config = dict(
    n_layer=8,
    rope_base=100000.0,
    parallel_block=False,
    lr_head=0.00481,
    schedule='cos',
    doc_mask=True,
)
MLP neurons of a small language model. Each row is named by its layer, matrix (gate and up: input weights) and neuron, and shows model dimensions 224-287. Each number is 128 + 32 x the weight over its row's rms, rounded and kept within 0 to 255. A neuron's up and down rows have the sign that makes its largest values positive.
After each neuron's rows, "fires on" lists the tokens most often at its 100 highest values on Wikipedia text that the model never trained on.

L2.gate533 [167 110 111 137 138  80 114 152 139 176 112 156  74 197 136 168 157  65 139 133 137 115 132 128 107 164 131  91 102 139 225  93  80 189 115  80  91 107  96 178  79 180 154  78  89  96 114  90 121  90 130 105  86 194 139 163 126  83 206 155 144 122  83 154]
L2.up533 [185 137  79 172 127  95 133 220 141  91 109 142 113 167 140 124 121 156 119 144 135 118 118 156 106 111 133  87 153  80 120 151 130 128 154 162 101  99 100 101  27 182 135  75 121 161 136 127 155  89 101  62 139 172 175 148 102 111 143 177 127 131 111 117]
fires on: "Pre", "al", "cre", "ic", "e", "y"

L2.gate196 [ 75 127 130 191 163  73 145 153 146 187  95 131  85 191 188 140 146 119 136 137 158 132 158 117 148 131 143 122 163  99  93 107  89  88 121 128 137 146 110 186 136 101 161 101 123 157  94  89 153 130 204 154 100  93 143 151 144  72 119 118 121  86 164  68]
L2.up196 [161  88  95 132 178 109 184 112 121 113 106 123  93 126 139 110 115  89 139 134 164  94 118 124  66 126 136 100 135 109 118 152 160 179 165 119 101  77 109  86 156 131 164  67 133 187 161 114 159  92 152 128 102 150 206  93 124 104 164  83 120 166 178 146]
fires on: "-", "ch", "er", "der", "i"

L2.gate867 [188  73  95  89 170 136  72 160 175 102 167 102 125 161 179 136 143 136 237 156 137 174 154 113 145 189 143 161 167 134 103 110 125 132 164 156 130 131 148 139 141 115  61 107 126 179 148 137  73 102  93 119 111 112 157 110 119 190 155  95 134 158 149  78]
L2.up867 [140 153 206 131  83 129 152  99 156 151 153 161 151 106  92 101 149 103 123 130  82 115 157  91 113 114 130 137 125 110 122  91 109  68 139  99 154  86 139 128 151 209 139 175 132 156 140  54 103 155 115 141 193 127 107 118 161  72 103 113 151 139 122  95]
fires on: ": ", "of ", "- ", "out ", "was ", "for "

L2.gate132 [110 138 136 155  79 107 182 156 118 146 133 130 141 171 187 156  78 129  72 113  93 111 177 214 185 105 123  96 122 112 107 132  81 168  92 142 141 144 108 130 162 104 124  67 147 113 120 149 108 128 159  59  91 105 176 154 130 135 108 174 140  53  81 113]
L2.up132 [220 110 151 155 168 102 145  98 122 112 166 121 133 103 135 173 165  93 102 152  69 123 121 123 204 170 129 136 115  64 107 176 184 121 134 106  87 144  94 123 157  95 129 148  93 150 179  96  82 137 171 109 119  50 143 143 141 132 135 139 143 121 168 165]
fires on: "| ", " ", "bo", "te", "\n\n"

L2.gate559 [169 137 113 174 127 182 127 174 155 115 169  82  80 157 100  98 106 136 127  79 113 108 167 134 128 117 158 130 116 122 123 109 172 162 163 124 128 157 155 179 137 146 150 106 134  50 115 130 103 177 115  72  98  87  87 126 109 104 108 104 149 135 102 169]
L2.up559 [188 155 117 151 165 130 106 129 133 157 144  65  98 129 122 112  73 162 116  82 129  96 159 126 123 124 132 158 121 138 109 114 190 160 130 117 188 148 138 106 135  77 140  95  88 119 103 148 108  90  79 118 124 120 126  84 158  61 108 104 155 115 169 131]
fires on: "ra", "on", "12", "11", "real", "il"

L2.gate492 [ 69 130 161 119 180 186 140 133 121 100 124 127 118 145  65 129 168 106 142  71  73  53  96 124 120 118  85 156 102  73 119  84 115 135 135 104 118 130 151 126 145 149  76 180  98 151 165 136 156  56 119 124 140  74 166  93 170  42  84 108 115 118 144 145]
L2.up492 [111 157  61 181 153 113  99 183 119 126 140 123 118 188 131 136 144 111 160 187  90  72 115 105  76 106 108  81 137  26 142 164 145 128 152 114 115 140 170  86  96 205 148  67 165 124 177 100 162 132 152 139 137 124 156 153 128 112  83 137 107 139 166 137]
fires on: "car", "Kn", "Can", "video ", "Nov", "CD "

L2.gate406 [112 144 143 167 172 103 129 154 160 183 175 125  94 159 142 138 142 125 127  84 150 161 132 102 136 202 154 136 148 132  99  39 132  80 143 111 114 122 125 122  40 112 144 142 118  94 153 153 119 153 106  66 125 128  93  69 124 132 184 158  98 127 198 166]
L2.up406 [145  95 166 120 144 109 169 105 127 196 156  77 139 127 127 133  94 135 127  85 125 173 118 125 115 186 129 137 188 107 131  99 109 116 139  65 129 117 106 113  32 119 117  76 148 122 177 136 150 137  95 127  84 170  80  84 151 196  89 146 143 131 171 100]
fires on: "of ", "in ", "on ", "\"", "about ", "for "

L2.gate727 [120 111  94  84 112 127 143 124  84 111 108  94 108  98 107 131 185 122 159 138  62 158 108 159 145 188  85  94 167 111 165 132 129 107  61 120 110  44  51 134 128 115 159 122 129  98 196 118  96 114 139 139 118 156 188 197  50 110  53 151 108 179 149 152]
L2.up727 [ 68 144 101 149  75  80 146 127 101 142 100  99 118 179 181  72  74 157 160 149 169 108 129 132 124 107 132  90 140 139 122 137  90 158 101 145 134 146 157 185  74 125  87  75 118 111 138  50 146 116 104 117 177 174 105 116 120 111 200 169  91 136 136 128]
fires on: "Be", "o", "Dh", "Zh", "Q", "zh"

L2.gate822 [103 111 168 157 134 114  99 145 113 121  88 156 188  78  88 151  96 147 148 133 145 169 143 171 125  94 117 132 108 116 237 120 105 134 149 141 139 145 154 178 146 145 109 222 118 117 197 174 125 139 153  63 161 129 141 100 119 142 138 167 142  63 151 121]
L2.up822 [ 79 210 154 114 143  92  55 114 180 134  98 109 117 113 103 152 121 142  98  92 172 125 142 166  97 147 175 120 146 133 111 102 132 114 183 109 155 132 113 158 113 150 173  97 132 126 104 152 145 168 112 141 136 156  82 144  97 112 173 120 143  99 145 197]
fires on: "| ", "for ", "from ", "every ", "For ", "to "

L2.gate881 [128 109 192  95 191  52 144 108 123 106 102 110  82 109 119  96  80 164  90 132 101  90 149 147 148 104 109 110 191 103 166 135  37 170  89  86 165 132  62 107 134 100  68 150  99 151 150 157 122 150 203 123 128 108 126 121 154  77  98 126  82 156 127 181]
L2.up881 [159 199 149  56 152  69 147 100 137 129 147 207  84 135  91 141  38 148 112  97  73  99 139  85 126 126  83  88 136  79 195 166 120 157  75 106 158 113  66 130 179  76 144 109 139 109  94 121  67 132  82  95 116  88  73  47 123 117 139 188 120 150 131 146]
fires on: "de ", "é", "É", "land", "water"

L2.gate20 [175 134 140 146 156 103 164 114 101 100 184  78 170 145 119  95 130 135 154 100 103 172 151 140 130 150 137 189 134 161 165 109  63  92 139 106 115  94  97 146 175 119 128 133 143 124 145 123 113 144  66  92  93 115 132 117  97 126 139 114 114 172 149 122]
L2.up20 [174  88 101 132 138 114 210 104 109 126  94 126 130 171 137 103 146  53 146 132 152 181 160 153 118  92  94 159  98 176 128 138  76 112  63 127  86 104 162 163 147 134  67 223 105 132  94 117 111 115  87  87 111 163 118 165  78 130 103 103 121 146 146 156]
fires on: "Par", "ar", "gr", "par", "Gr", "Kar"

L2.gate220 [144 136 207  93 140 133 124 140 122 169 135 131 127 141  85  90 180  92  89 162 135 181 135 164 165 134 130 141 128 173 156 128 139 122 188 174 122 120 112  97 142 116  80 111 107 104 157  94 150  76 119 135 169 139 170 164 142 137 114 103 107 121 116 131]
L2.up220 [148 152 183 119 148  93  75  92  92 106 140  96 156 183 121  88 139 132  63 129 137 155  76 118 191 151 115 128 180  83 166 163 145 108 105 177 132 145 135  93 141 107 107 123 125 162 132 107 129 133 115 147 143 112 192 191 134 158 138  98 137 136 101  76]
fires on: "| ", " ", "place", "m ", "end"

L2.gate234 [168 135  95 117 104 128  92 103 215 140 102 156 121 166 129 125 102 141 143 124 116 120 108  99 153 124 104 143 148 118 107 129 125  78 145 151 118 104 102 192 135 156 112 163 108 159 113 100 155 122 119 181 109 154 107 111 103 144 135 138 124  79  88  99]
L2.up234 [129 171 123 105  94 101 137  77  86 171  73 108 119 166 114 136 125  98  89  87 169 100 130  88  79 102 131  83 190  98 118 121 156  25 148 106 190 106  95 126 104 108  89 105 127 107 151 147 118 140 111 168 133 129 182 109  94 184  97 171 113 119 205 143]
fires on: "ian ", "an ", "that ", "th ", "ani ", "ory "